config.toml
n_layer = 13
vocab_size = 2377
bias = "all"
lr_head = 0.00607
MLP neurons of a small language model. Each row is named by its layer, matrix (up: input weights) and neuron, and shows model dimensions 128-255. Each number is 128 + 24 x the weight over its row's rms, rounded and kept within 0 to 255. Numbers have three digits each.
After each neuron's rows, "fires on" lists the tokens most often at its 100 highest values on Wikipedia text that the model never trained on. A number after a token or word is its count.

L7.up481:128113137169111120155063135116113123116130108133143125135066175163157173128111135098140115107127187129106101148099089151076113143122122144125107122128062168139139128129139104138143115135121142169158127166159147142117137151141164086117111102118152205190140129149133128094192113117097191081087106105167119129128130121157116130131134133124085151129124148153151095109156143164113157129139
fires on: "." 85, "\n\n" 8

L4.up227:111143157160128098116168127086142120152139124099121143090117131108160143147146110123123159115144197130104109123122092091097140143133097116138148134112111155114106089111143128137120120093122113123200123111107031151115109118133156083144124153126153157148109110107169110105133107116143135164106119097139076153119111146127123149072129130135152100149119132084128087146161112152102108161177
fires on: ":" 17, " name" 16, "us" 13, " species" 8

L7.up254:144117122109124131125099111151119114120070135122104126119099140128128089119164127113137140121124107108137125132100104123131115115151119143113100129143160126148111150103181086109134087101156137126164155132128125133160122133131109127106127158131125136136138153113126158102153099212126130136103149107102127123136153177149130135169109153107116120153126127145125136144113134087100130130163
fires on: " Sp" 13, " Gen" 11, " Gre" 8, " Off" 8, "v" 7, " end" 7

L2.up56:115120146100120139135151121110158163114106188155126129109157139110122125134156127121076141166160122094146138165122102179124121122146118150132082107110155102161102099200107092122110111133115083137150109110147154154115109145143079109106069135054156171130129163133109102060105115155124118153079121150091152104110152125097126126146134116149138117118134164120108129076135154107129191113114
fires on: "e" 40, "te" 18, "es" 11, "a" 10, "al" 7, "ing" 5

L6.up110:120099135166130123152130090107176079118105160121134149134088162131156111101123130132127134117119090124111145124073144141087108120109141146129166103108087141111126137178105117104177140142144175158106137145157135138133133145179101130143109156101102101167125113153134136145170083128133097159106094135135127135133102131146129087102118104146141122115114119151157111153180123164131117123145
fires on: " first" 26, "G" 14, " |" 8, "ally" 5, "an" 5

L7.up69:089118124128103157140112121126124160116131115079071120088096116135092156113141128124097103134152174113141075119163123139155123108120182166151154128113127138097123133155106125149122114160130121133164167153125165111135169113122126155112144124120095120139147103183178131128133103130126123142073097126175101075098114090174110119163127135126115105134141129109163133179077116106118132160086
fires on: " the" 21, "all" 14, "er" 11, "ts" 7, "ar" 6, "t" 6

L7.up76:124133123112148125148144123151084159122109142118120105089101120117114102143141175152075116149104177125131128150171109151127130117102150108127106173145128118130140113136140151110102127141142102116139121127112132092176120105158095126110120121109127145154117136196090141111143160125084142125122106150137119130129086158184158138111085112153130133089141111119137165096130143103124175144115
fires on: "al" 18, "ad" 17, "at" 12, "ch" 7, "ank" 5, "enn" 5

L7.up534:139154164156072127122150172148146148118092149133113118075106101108111152133097126108140095129158134139126121147109121110147099153134134092136125092155105123111156153146117094124147109155133119125158112176124113117122142103129199150146121098106112113154158115131101140166132132140143136101111130126171114069100139116151118138140105144140109168136181125103195100068121127114128124182114
fires on: "a" 52, "el" 9, "ch" 7, "o" 6, "l" 6, "ab" 5

L6.up376:143116159115141125116123105123162137135127175093146131088094101113172191127110159100116136068120159165122132145109134131120130127138092148161162114083092155124143157110146148091131135136173151134134159111126112132174114114160206134128124158143131125110127100140116134137153092122149106150130156103132127163150086094143117112115133156168128143160130142122126060093129098115091116119118
fires on: " of" 29, ":" 10, "." 7, "er" 5, "ter" 5, "D" 4

L2.up238:096133132132109142085139134146132145091113142141096107096133135176144151106109131183148097098140163166138168108146132107125122154140106092109130101168099140138172125173133113097142096073130106133161115177126140131154136123143119161098096126102128167158128115114183113172115110135134118134121113133158143137178084165105117125124107106134111119116149152134082144124136138113149171091131
fires on: " League" 17, "ference" 15, "ia" 13, " Division" 9, "us" 8, "ce" 7

L4.up276:143158144119176105134125160113113136130097110152111109113119125136132168150168150111084119142122182122105125146150119144105126152128157136111095128158126155121107102157178104119158097112116137168130126129101081179126104148134154120147125090129058187113146105123106142108135094175130097161114089139116149087127135131145136113097134145143096118175139126143130162124122120108088137128152
fires on: " W" 70, "w" 16, " w" 6, "W" 6

L5.up390:120132113131107124112114135107115125110162161124143161116092151102119119106071085143115128085117144135142091094126113128068146131126121137117104109132135140155166154129127088145149128135125190133126161129121128172143133165145137124143113079143132117100143130155160184136147095125182165173092108119161139156104142143088149142087119107133141090118100147144135096137111120118128127149107
fires on: " is" 46, " was" 18, " has" 12, " are" 6

L6.up474:134161142134120078145146145120131112152150104142161155122099162110127125135106131135115144159106191108144129126156112101134129102149140100178113094138146116133122128116150107139168133121146146104131111113166115127187113094156140094123141117151138142128137128135146138180143122095129110125105124104119123149058120172096127154109095141106169133130132115101169157101163120134098140156132
fires on: "t" 32, "h" 19, "an" 13, "ain" 4, "s" 4, "im" 4

L6.up524:139114114118139119156140124158132091111115115148081170106123132090136146128127149098141108125127118131132103119135132123152134114158099117124129097135129160058138103149135120106119092107120153192136109151084166091105139135145120101130132103125144138132135150134137167094154105124150138134114138127122106128108093095116138136141112124148145143113182178131158154108136141146136127091148
fires on: "er" 38, "en" 16, "at" 13, " following" 10, "ot" 9, "ard" 7

L4.up339:129117134150148110128147103129137131134126144116097121123145131139139112127143156110113079148065130138110124117136084121159182170125140125129091163166127128098098092145136151126120078101170088137121095142116106147115123079128093130094119154139170180126136197139110139086143097118124115124119140127121100104123084112129106108116134114147167121194124141150164142091122147134108172151176
fires on: "t" 27, "b" 20, "d" 17, " in" 9, "od" 8, " of" 5

L5.up216:159163160129090112115118110130126154094152120128168091135126153129113120137083176097146103137138128142100115121127124166125087164161133148100122098123082135124127193152154150142165083184124138194174125153147138154142128132154124119111112142110188163137098121137105164117141131114152141135094128108127122166081142125110144089141140106134145154131115169178136171125133136102118125113121
fires on: "t" 18, "ed" 17, " |" 13, "act" 8, "ent" 8, "sp" 5

L6.up123:095120118141125122103086143138121111140142120122112148098068126105165149117098148101132110137114155138081095151118140143130132148133137082125091110162057148158128130112154148097149141139108134168129156127139132158117143099141110137113117082126171205194138145123117120109180126133136181119099102105144136137126117113121094137111134137117089141118134140150131100070183162133122171115148
fires on: "." 42, "\n\n" 28, "ist" 7, "er" 7, "or" 5

L2.up576:100106139163096111164114151168174121159115156101161126116119140167129118188144149087142152110096135130120125157109097101115138144140156122121120148118033139101193086141133172102137124126128078138142137120135100144111117116145115098107122132140115115124135138118126125135094130170125135119117126087131127105155174099140125114155091143127123169163129123105142098106114143126134128075145
fires on: " stud" 22, " disc" 20, " eng" 13, " conc" 11, " sur" 10, " var" 7

L5.up606:171137126106098100169134111160170141120104121131111176104143128096160119146186137149124146089157127167083103151142136134100160128115138130141119116146110126114153110100120134091134131129139135144130072145077141145137097106118124129116114109114139125140139144115145128109160069147088132099155148154111086109115112138129114112166120130103125182187130092131180124113150120118100125153207
fires on: " (" 37, "/" 30, "\n\n" 10, "," 7, " \"" 6

L6.up592:123140123125125145112128136110162121117131088134106160083084105151131149127137123095125105130141126161161105127138129106125142136160084142107114116137125094097127200112133103103133130106114143107153094148117112113161136154129126164169105100121108114138127125132151106115141157136167117128148187159124124138122165184183059124093090132138124121145108122118135155114176072097114103131113
fires on: "ish" 14, "k" 14, "uch" 11, "ed" 7, "o" 6

L4.up614:130161160118082142130099176132093148142124137135106114109137123125139125110121107095102122096130174153124152133155119152145152117120185125111137117140146096102151145143136150142094132115129121148102097162133148137117139128120132156113112134104126121095129084133117118134115139108140157158124100154134128076093157079162120156115111157133102127124145130145167158116116123128120083095141
fires on: "ut" 29, " W" 23, "it" 19, "ens" 7

L4.up449:117126166160129143130136124118127104148096141099097088100124091128094114123162144090088100103109148149115186115105136138129163128129162145142096125067096110086155104170124155146116102100151105173130129125104135142131120103151111118121118166098157132112157179161168148124144115153129161152155157134104117099073138124127168124161095140122139160150161165130146098124119123113116152143120
fires on: " def" 26, "os" 21, " appro" 11, " Que" 11, " ref" 7, "ous" 7

L5.up165:178122144127146116124091134159128164137112126133096141129085149156146149140163161136096137112132139111154134133100126089090134166140133131139171148170099111149072113136099134110167098130114113131154113116123128146131068147189171110155123094109137137156099138089145125089148103154110123142100167163114148132096086165162121117130121122174108125187140092158131133119125104126120155118141
fires on: "W" 47, " w" 25, "o" 13, " W" 10, "w" 4

L5.up465:084139115132157142111088121103138131103153116078134144116087144105140146134096124147134122146110135157126135111140119135095114141125148127130117130100085155134153121147137136121178125052131114102138152140081088125153102101149128099141136113124164132145101129059157114140179115171134127169130134154155106188102144110149123094133110134119124103109059094104146130113183140110111133125125
fires on: "an" 14, "ach" 13, "et" 9, "as" 8, "arn" 8

L4.up599:147130129143098143155121120055128133103133079125174169130116175136195149127109092106120119129148160151121142106127127118095130168108161129135155114124129162144137090154127091115184120093184170121123129128118113118099116139186129116165137143141126124160158104119129113121166098130111131159133161140156125154123103129125113092081092119124141099143140134105123108114141122130129107108140
fires on: "an" 73, "ative" 9, "ific" 7

L4.up667:149135146134132100139134148106146098135124123126158108125117146093156095132088141126108087141122125132113144144088166108104115114135108142128145110139146112169132147139159126151172120116139125105135091156155112154136113110132097081125128161132142165124139124139113168132153094135118166113061102140128145125151136116101146130145119148125128133123125079137165096090115103149105124100165
fires on: " con" 24, " in" 21, " ad" 21, " of" 15, "ied" 5, ":" 4

L7.up343:158121158118164121116108165169079107124178079107103134108103154157165129101120142103163112140126157144114103113106111173134134119142185071108120118126118089122123149138183101132152113132138124140133103151158134153125108113133162106102140159110125145127141180113106148145133116157152173149154127117109116140132140158134173093115081096118130156131130137124171109124155150141136125122095
fires on: "ac" 21, "ig" 16, "ud" 11, "et" 11, "ir" 7, "od" 6

L6.up653:144123125098161128121107152103128145147127080172179125121121168110125128116154127107112119122139132142127094133090113135144089149145178106143145115112121143163133147164148115121101146118137167166190132112127157164111134127147144111103146105120150201145112141107120144169132130099138143108151135097148092133113113150093140124115120153122172127152087108135120137132120134132110095190137
fires on: "st" 26, "or" 10, "est" 9, "our" 6

L2.up42:095154085109108116144108129134133104141120167113135139129100098133110091150103167134139114128129115143137142124144101124090132126087101151121117123108142129151110164136109153155100116155136139112171091124147107143129141156122142117148099157107154133119129155104152172133139098142136157123075137139120111136137126140119171104116141122141121158143124093136129163110157176115100190128123
fires on: "ed" 76, "ated" 11, "ten" 7

L5.up328:059104151152071124195124147164147110099119103088137151140111122114108141134146185087102106119097115135165118106102088117125158109127127129082133155145101107138147135122102133103127115114141122111127125091134108135115113158130113150085106139171177115130115152129118151148100110132147157161118146123121106109113128140130145107069129123153140125141126138133116099086110163107112127101148
fires on: "ed" 17, " located" 14, "rote" 12, "ing" 9, " released" 9, "ate" 7

L5.up690:102113137140137155122116111082107097081092117137134160097104149115147107117125064123107144102108138111095187133104157140134182090148149097119185107156121125148139094129116122170117134145161140152130143108141126093137120114153162108110132111142132114147168120165148129104131101154122163144129092118131107173080106164102133125068119125084097114142101147095121150135151133158090124172133
fires on: "it" 19, "il" 19, " l" 10, "ret" 8, "un" 8, "at" 7

L5.up438:118112116136126144159049154126134127136119089142105139122086174142167161113132148062151116107154176130134103191095123150090135105135125078115137114161106161138112142103141129170123115146120117150161142175147149143124107131154151136085106133124133178185100159141120116099134098120133158149083100131191123119132123103134088149116124117141136140122141141155137108075174134145092179114144
fires on: "." 54, "," 23, "\n" 10, "\n\n" 9

L3.up36:117138163140111088115099105127120158146132127106129142111154109148129137170093094135109135155139143126149089129129090136118148094141146106111154114113130097144136126153136123104153122106123128120126122130105124160108139125121139095123121059130137121146140150110137131147125123140118126130123123119163096125113143125144091156115106127101141139140123084135140175126141148109075137124133
fires on: " fl" 34, " arch" 20, " Arch" 13, "fl" 11, " ann" 10, " str" 7

L4.up187:138095148194048108136113162115179126132097137116120107110115116135130142148123095118140135098095126161116122172129112094116138133119161143106142095107141116136142082128116108125103152086152179159160121119078160168101117124142170170084122145113159174110114179146117092172121133113101101130131188112128131164123131142130155142108137149145101124120126144121113107136123119185116135172143
fires on: "r" 35, " cr" 13, " dis" 11, " Or" 10, " incre" 10, " over" 7

L4.up722:171194158146097079163120146108131166142076137134154116117117099141161112123163070106127134109142139115112106171110114109088113113126130141132181121141128164098161113132114137131137123110126104112125106168103123144131108141116130088138133172111089127115133121154069138150111041191088115117111123138111132075136144119149147132131139154104132113155120163101145126148113103130118109168240
fires on: "-" 18, "," 12, " s" 9, "." 8, "'" 7, ";" 7

L7.up412:111113111165111158118084130111109121124111107129138126117077157161153159154104140109147121091105169138120105167115090141089114146121127099129104105140063149135144118131146125122153100131125128154167119137147123140128144123142173087118110105164148196165150125106126123092182121142121177125079114094169120131124131128140095134131139129110069128147166128148148121078160150160101148125149
fires on: "." 86, "\n\n" 12

L6.up572:092114156155108114155135132162088136166142143126107130094121112133129103158138116084103113109147131102053136140121120156119113169163147142069131103139103124121143131182164141126183119150110175152127087136159111134168142116142133127105102162118143118133136126090129111129106126168139075141103132091140142162097167133156184126129098163143161120143121137135154123099131133116126161129128
fires on: "r" 15, "ig" 13, "ab" 11, "ol" 10, "ur" 9, "l" 9

L4.up50:093141156139092147165125134131106120164111102090100149135113085139110137084143147120117073115098145178102112161110099129140141142115160052114143119107127130155130124143121098139124131142110127124118120089155163099134124133161117101097106143171190144125110150168165122109123129116116144112146127153169139148062118082131127116078126169119172145107167141130142114097154124120107121112098
fires on: "g" 25, "t" 16, "iter" 8, "h" 8, "ang" 5

L6.up80:118156176097182137088117152115125176100105144147113161137132147152140100170168154119153143141163159147109153101082154103143113137162136160140152158172152154140143136176146141112157094102141128133099115125119132127091093124170162055145124097120093106132106104126097112114140105153077120146113106131152112105103095141095142121121112184185144138134121160140156135109125144146103135114133
fires on: " W" 44, " w" 33, "W" 13, "w" 7

L7.up525:091144137140075127165118142187078149156156166081143135090124131095119115152126143090104095083108191116121120098136147161159144143132198108119105129102124123067121129122121140138126098132132143147122141152140121149136139089130134119089112154152172117135112145154179116161160106099092184123085112112089108115108153153149146095100134132175150163119156128122144121113108117127115090124107
fires on: "r" 15, "ic" 14, "ict" 13, "t" 10, "ar" 9, "it" 7

L7.up587:092150099110130177119156119119109126118143143135130133138098127120154163139123160137101119088105147157135160121149113146117129115150188133138076132117118111178176149148129155148120160142109137099113149127113125084132130136153130079109116158133161116120158156188100131087150138161090146129122094125149122135163124088174119144080101150151104130116113122112137173131136118143124118122146
fires on: "ur" 17, "if" 13, "ut" 11, "ch" 10, "at" 9

L6.up564:121098110153107107152115143133170102138146134112163131144096166122187135131077125138136133112126152157147095127125135110125145120140117118156159135097114120152155148116139082107156132061163160123138114109113111102123101098142166137177136119167148150127152157165121115183128115123114104154129140156138142165076076092189093110084108107114129119124135114123129128152123061107128136158137
fires on: "ar" 12, " By" 11, "an" 10, " other" 10, "x" 8

L2.up672:133146137133129105152114129118124111132115129176117122131133111125126104126163117119154129155114169137134109124131110155096116134135150081145126151159139132139115115123121093122164125084140095149126088143116086120137110074151159103115129094129113142116105120105119131128147109142104141143136109128117111152111099086085077117124128137154126119152127147128187090123119158105138150143217
fires on: " In" 41, "In" 33, " in" 26

L6.up68:163151111140105110086117131127099153116163114135150139136079135174131167117153124142088137137095114136128132141109114117110152106130120130121177157073131120082133162115105119107121157153143106127134107117086092134108118137177121152132119133131135143180147104163140137139135143126153101141154130157106139138123118166149108061073123118134117112130167113141114125121154105116121133112125
fires on: " it" 37, "o" 17, " this" 10, "ing" 9, "is" 8, "k" 6

L7.up484:107156114113111130137128108134111140095137102150128150106099178101166139152168137089143120127114127098092101136107113103117160109135139084098143112138157126143140154123143143080130123144126117153181153159124135116171098115151156119090133058140126145121158132155102132114100079158135121130118147131164106065109120124113123135109122124155138113158098118101137141099135142173095138135151
fires on: "," 88, ")," 6, " |" 6

L4.up207:086156163133082117159093127134100076086144161149156133120108106129113124095141146107099087130119129147140123104112122148091129119124124104101154176162138105132140146146133070127135085121148121144163088120157136104163116112144125105127116107160125139098146101109124117151124108141158164159112147164181114117118148090112095125106078131124111099136129124135172079139147124114118135091137
fires on: " In" 93, "ost" 6

L6.up174:111120133168094090115128112108154133168128123082135137112136130119132108178114131144133114128092128119124100157128110156132127144104109127147166087124112132099107146135090125127138093127125115181149154101140089156090100141149134150130122113126110125124125116101137099143126115164172069135088149133121101119120120113147138110169088139113147137154171121169134109141095112168105078114119
fires on: " only" 12, "ide" 10, " such" 10, "l" 7, "id" 7, "ell" 7

L5.up570:148136165104120074133106127156108139137124125127129113151102130125117148110144121156071092136127130150146131135121144131110116183128125108088114096115135145128144165137114139144140122162123144158108143129117144129179090118162126096107097136178164167138093119152144118151134103173110094140162118116158104113102177096117140087117103109160118141120173162174143130096144098120093140116091
fires on: "g" 51, "f" 15, "ter" 7, "t" 6, "F" 4

L2.up756:112134154124099121119123103137151135124138121140063112124115165128156159097112115171058092146143176159139135101135127145118124131182156090102147110123128097118132102134124125063144110135141102144168152182066146113158142121154141143123129149142106145169137110132157093136114121113129126133148091155166126156119101140149115129136087104133101132094118132113129110146138129139148162092161
fires on: "ference" 14, "estern" 9, "ia" 9, " State" 7, " Bay" 7, " China" 7

L4.up548:111135160186081103101128105124176170144177087140146153136119169146149107157101133163140142087119107123127108165080127128096124156127136129167144100159123147146134129138154111085146109120174116115157095156119073139163138120103116102143093148135103164162145115136162117121162115141121164168115082114134110158131163074150147136144138132074111157124107142095100153123121116145121125126157
fires on: " US" 23, " –" 12, " la" 11, " States" 11, ":" 8, "ro" 7

L7.up473:079130136144142167146111129149123145116139089089142146061116092103133150134098172139109077112165134176097090151142122142127103151143160087174133075132146153080158119129140135147143113103125085111096153143136120120136170111152124100120116124110099147112106138109113130124136144136124145153088126140159114173105122110161152128116123122119112128130081129094196149121125138126117135098084
fires on: "ad" 26, "er" 15, "as" 10, "an" 8, "ict" 8, "el" 6

L7.up13:149123134151122138140078171122080147133117139134138153147135164131153105133083076134130103095117128147133111113113129131134124089159153101174123084138122125136115142093174122093127118145158121184084120127130118177149124103114149106104110116135114123109159170156102160145110139118124154137155095117123136108145162151157097129141094118142177095125125125111110099100127150127120111156128
fires on: "ut" 27, "qu" 9, "isc" 7, "ac" 5, "if" 5, "ir" 5

L5.up145:155121120113106091107126151119124112145116148116106144139139140134149098134147114151146130115155140112131156164103134091094143111118144155133168132110126136146129087125107143114118133107151135173150105131144118132124117150151146103072115115190118111132073128120138142118166116110115111160122132077134138163119149114143119102141128121105118138165155135129198122146125161128133155153179
fires on: " and" 26, " of" 23, " with" 22, "," 11, "ing" 10

L3.up190:102112095109098137140147173141178126111107130113125163149119085140106156151110180102136114115111134166100162129138154133130180146138123146103130114120084150178123143119126148119093126091121119139163124157130087159059151113162180122134144133134200132120117133126126119133153092092142165152089125136177125133111142147115140174093126104115120136157096104144138129089108132122112136114156
fires on: "ed" 38, "-" 10, "ing" 8, " up" 6, "ated" 6, "ent" 5

L2.up17:114109134095081091155135094114139118110153156170128158140143110147135069104131164128165104094146146106151119102135103109104132160134117130160160120154161116139099097122102110081147146096142121153131127135109118133156112134096171105122140137107091143119089143097104122141180091116180138145072122119133121160114097123149121136124119143136107107145178111149179102156133124134118121123168
fires on: ":" 66, " of" 28, " in" 4

L5.up459:148153114127122104101134124135160119100132162139130171137084143161187137115119114158116130131088133179153131169130134159111154097119114098148117123107137145141168111137144122104126135081143172113137112128166115152132101135147091120121107102135118130152109154146147130157132131120119136136135142137100144153131113158149110104072125125110126109131094080152121122110146167123116117154117
fires on: " them" 19, " not" 13, "vers" 8, "arn" 8, "self" 7, "ut" 5

L5.up298:105170165163057131144131141150107135168115192071120110115090091118128169119158141142090123117119139151116126103115096096164129113111138089147142112139138084084143111157132173122125122140134101127107101147147137110083111099140165154123126090133118108123138116135182159121133119148131116141121162122103149117105148140135125145112100136192137122174151111120179130091118117126126093181157
fires on: "ct" 22, "l" 18, "r" 8, "ist" 8, "ch" 7, "L" 7

L3.up450:117166145170105132130108182107150137123150109134128103107133116113137112177187111088173177150187120131114113125070133161114128082138154121140115126146137106143104149131140110152157093048134104138136081126144122110124082131134127101139113128175177134120115188132194121096134136125120168149158165149117116101092139124159108140138110109089088114145131147117174120090109158114086177160149
fires on: " se" 47, " No" 43, " no" 8

L3.up94:139137058139157101162109083129127110106138157145102129100123090115134176143098149088089123126115150159138102122128153129094146137146123096089126109143146163137137093129109184139141096096142148156147114124134150144107152127124109121126139113114134103136138176125141172103111088140130120149114130147124146171067131117081195115157132149121147146107125109120130128167157165127126146150116
fires on: " dep" 26, " has" 23, "rote" 12, " crit" 12, " expl" 11, "es" 5

L3.up286:121139139114103124138156117104148143128088149116076107096110173132147114130124121102131113122145139137124094122132113154125176137151126123135163121146133143099150116159103132130156123130206144153124138147084139149098135116117125126144108153191117145157134151132112111129140131139155129138066118086095122123135090078120133119132090134153160130107159151111154139103102139135122154155132
fires on: " all" 63, " rel" 12, " var" 11, " different" 6, " large" 4

L6.up527:099086145142083098135156151138121136151088131151109150109148148109102090117129138103135148085151131117103142170133110130140140144134106092108149094135103098124136096119117136165125118147116129173189089125094139122119084127131186146092127139129096128120107106148121110178107081185086110095153154108139115148093129172144117120143127132115121110186128164151204133134133136167139137110136
fires on: "," 69, "r" 8, ";" 6

L7.up163:125132103128099145169100136095112103120109117154112110063125093111140125135135112149156113125131161126128111179160132107122126154113143095123139083174134155132132146137139174126158130133149111136134112152119127126137109141126129132141108166152079107135144126149111057108154115176146102167109150090127123127070128143114171148146132152107117126147105176120074135119122129120118093118134
fires on: "N" 17, "W" 16, "," 11, "-" 7, "ept" 6, "P" 5

L4.up560:121126089126134144117104146145093135080110073125078157082108152097139097110152158136142101137164086138115140124083152148135146108111129110082140099130143172125139160150149110139137110134154105188169098122149152101123153099150118112114142129143088115159187096133159147107169100158131147151147148156137106165129112165123098136154125094110075109122149125118157138117116116136127128126117
fires on: "at" 41, "il" 31, "on" 23, "ot" 4

L2.up721:134108124161114121129126134114142097109143158097131159147117108108131175140113125143114132108121130133112119096121128106117144121129128130141134120107093150075090112152153100167154071115145109145146132109086073097128126104121126123165141127114136138143141107085131120141125136129133155141107157095104118131153152157104118116107123160134096110146118091133119033154146123156076115155149
fires on: "us" 66, ":" 15, "=" 4, "ies" 4

L4.up516:117110095119124094107127125134148147144120119123172152103107138087138129122093130131132147135119124117127128099102110147136162129123129113147116073134107149153185116124163148135155136115138162142158117122116159117165131140132098148129110116143155139126119141153154156144136121167122163153051132111145088122087146125093112161098119158130108119132126131123128137091131138151119115139117
fires on: " is" 31, " was" 20, "t" 14, "s" 8, " were" 4, " has" 4

L4.up217:154155149146106111122073116119083141158151134171138141120135137137171084093104151117116104095098120122144113169117142129128137149154159114148156074138100102127152128147122075095174115087142154164188134110087143091106112160161094104109130148113116172134113094096154135112128090158154138119122149133117134142131162085117103105157122155078155139153156143125134130138127118172135101094111
fires on: "ic" 40, " a" 26, " " 23, "on" 5

L2.up6:125141123139117147120134136089152127146130143167147096122118164120153114131142111108107134124137129097143141085123074129130143145157149121129102108091100148102138135138148089129159134106142158154136141108132166090115101121164099108115106191111144150138124096141106070127147102154164139131096103123138148111161111144129111120162117125087128106127164115138146131123118120147135134137137
fires on: " a" 47, "ic" 17, " co" 11, " t" 8

L5.up707:108139128119130121186116130117155102136139132172156163123117155118136114147128167078144088119130110147137089140133132094135129159148166152163169099164096133148129116091133128136099134110142158119165097118126072130126139127152146106134131109122147126107124125105100138143109124105113163098071115093107164162112120151101130145112125143161151140137117132141113113106120141141122113112121
fires on: "ent" 27, "or" 15, "est" 12, "oy" 11, " over" 6, "ents" 5

L6.up593:127152123178136123138109145127084182118126114151130117129104148126132125080125110140154092145115140175123112158113130088120132118125108084109135155110116167161115142134189126121082116155137138134164124120159110091181144106165115135133110107115087137134157122103133141124135135121123153143112139142147132170124137076150079067111098132132109146099208134102145117096109116139141123142153
fires on: "ang" 19, "an" 8, "oung" 7, "op" 6, "on" 6, "ot" 6

L2.up299:100100145130106144063099099149117129135071151146090081089116140116134069130136167122123101123190126135120098181138108125129112149129171140139120119135141116147120146127114118088141119136147161130172138148131135153131092141139147125101108131063116197157135154129110131109137094124114151129075109155139125128139091105154149132138133145146125109090171132086165148110125164160125124144137
fires on: " of" 48, "y" 20, "al" 18, "ry" 4, "a" 4

L3.up242:103097099114114080116116167152099115143134132125126134101115135142181135157151103141151098123170168118141058124144094163108157129094167087089165110124102129182146104143100147110140125109103184104127086109136182111126148146133149115120118102112141134129157129130136143131102144145128107118093122156172150107067113160136124156122133137091104158128134113098126155118120154133110180084130
fires on: " fl" 30, " had" 29, " str" 11, " sh" 5

L6.up264:173130142176148137140122152135108122127128139134161155145111075101142122133117136127061137089100127153088150118096112116102132101097102182138177115099147086127131114120094106122121129119184162160140123141148143185111086134115187149152118146164072140113126112126113108126120125164163131129159158135157149130083089115121110113117139161176097112156151111118154123127135131138093112196176
fires on: " (" 21, " of" 9, "." 9, ")" 8, "-" 7, "um" 7

L5.up539:136171111132118138141124110128148136122104147152148137102142161067174144122134076159123129092118165111075125145137123106135156094130123101115164119116119107128138111099131161080166143125116131126125121107139134116108119125140120128114134106140129122125143100153103129101135170145163107123142105137137106071123081116135105090152139120136145113139144139175112102128148117151117120195171
fires on: " and" 27, "," 20, " which" 17, "\n\n" 11, ")," 9, " (" 6

L6.up546:140145148157099125103116159100142164078090123142132155126111160138148139093114096199103122137103134122117102178127094134101156124147122143172143154114116092108163136149113121115170145131146089139156118125110124119127127165130133090140097115181113105122130186134127100111145157157180127149150079167157113129153086160119092103131103126122131168114148104114113117116138099117130121121140
fires on: "u" 15, "is" 10, " S" 8, "ust" 7, " Gen" 6, "o" 6

L2.up242:093154128170132097129129128141088134134159138133107115137148160144158128138123147115140129157119102117133111165110108160119178131114114105093120151079160113075104158144102141142142093122181099147138123163123120120134155134136127106124143143138124140179163143150128113110164169146126116140102157132137099124113126118116113086142128090134157123138178148080134104066126124177132149138131
fires on: " rel" 26, " of" 22, " all" 13, " conf" 11, "==" 11, " among" 9

L7.up247:097149114120117080150066139140113148075124135092135094100127099165129125155108120111161105102137137142125139132135173148112122143084117137127128116147138109150136114141128077145109124106121088185167120179156099127129129150100110114078126141111107132117160150128109116113126127135136168135100147152162102156110129108104156110158106141071112145120103141117115150132122170158139169099108
fires on: "l" 17, "ut" 14, "x" 11, "ol" 9, "un" 7, "ub" 6

L6.up388:107116143142094127119131138111102149110135152101127168130118088122109140172096129101150101121160165120097114146126129113135123123091145131141180086133122128091151136163126151127125128125203167128137143125087112143135132082134158082133143073110083113122085154145160132096123121152160109132114135115118140115097144127155116121132124114131144136182091078110186099131140125093064090169112
fires on: "ar" 24, "ct" 14, " l" 13, "b" 11, ":" 8, "ch" 7

L2.up466:123137139135104110138119114082149117134113150126157123110135115134144124120151103141161133144163107122159105192078134169078114089111148104133107094148151116109121138129148089129104060108139084119140130121094118123144134130149093119121116105141115183148156126170142145112124148124096120133162131092101144107094101142180134125159131180112098133171116139105116145136149149135071146153125
fires on: " No" 20, "ra" 15, " no" 13, " the" 12, "al" 11, " inv" 7

L6.up590:151129145149139120099131138139129151144130186131113138080145167093136087144163141097129112146129126152128139126125132080138149120115162145159108139105138120146124121154123155157128122111132191144104106131174149148103122126169102106115081159102166157156090148076086112105104144118124150152092089138106113140119120132138143088143112139128105104142140134106188133090133190100151120117157
fires on: "ing" 33, "e" 18, "ed" 9, "ame" 6, "es" 4

L2.up124:155146127100129099119092118144105116112112154128138118134129121141139164117112123129134093128134134161124089083094129143104123128142143051103124084105163119129127174161141151116187130085133138178138120099127143084167148144162166098068123106111162137109153171135137144130118093158106107154137115134125107144120152141119147141124121105072118104147138123141144148159179162109110137139142
fires on: " ag" 29, " att" 28, " exp" 15, " serv" 10, " dep" 6, " expl" 4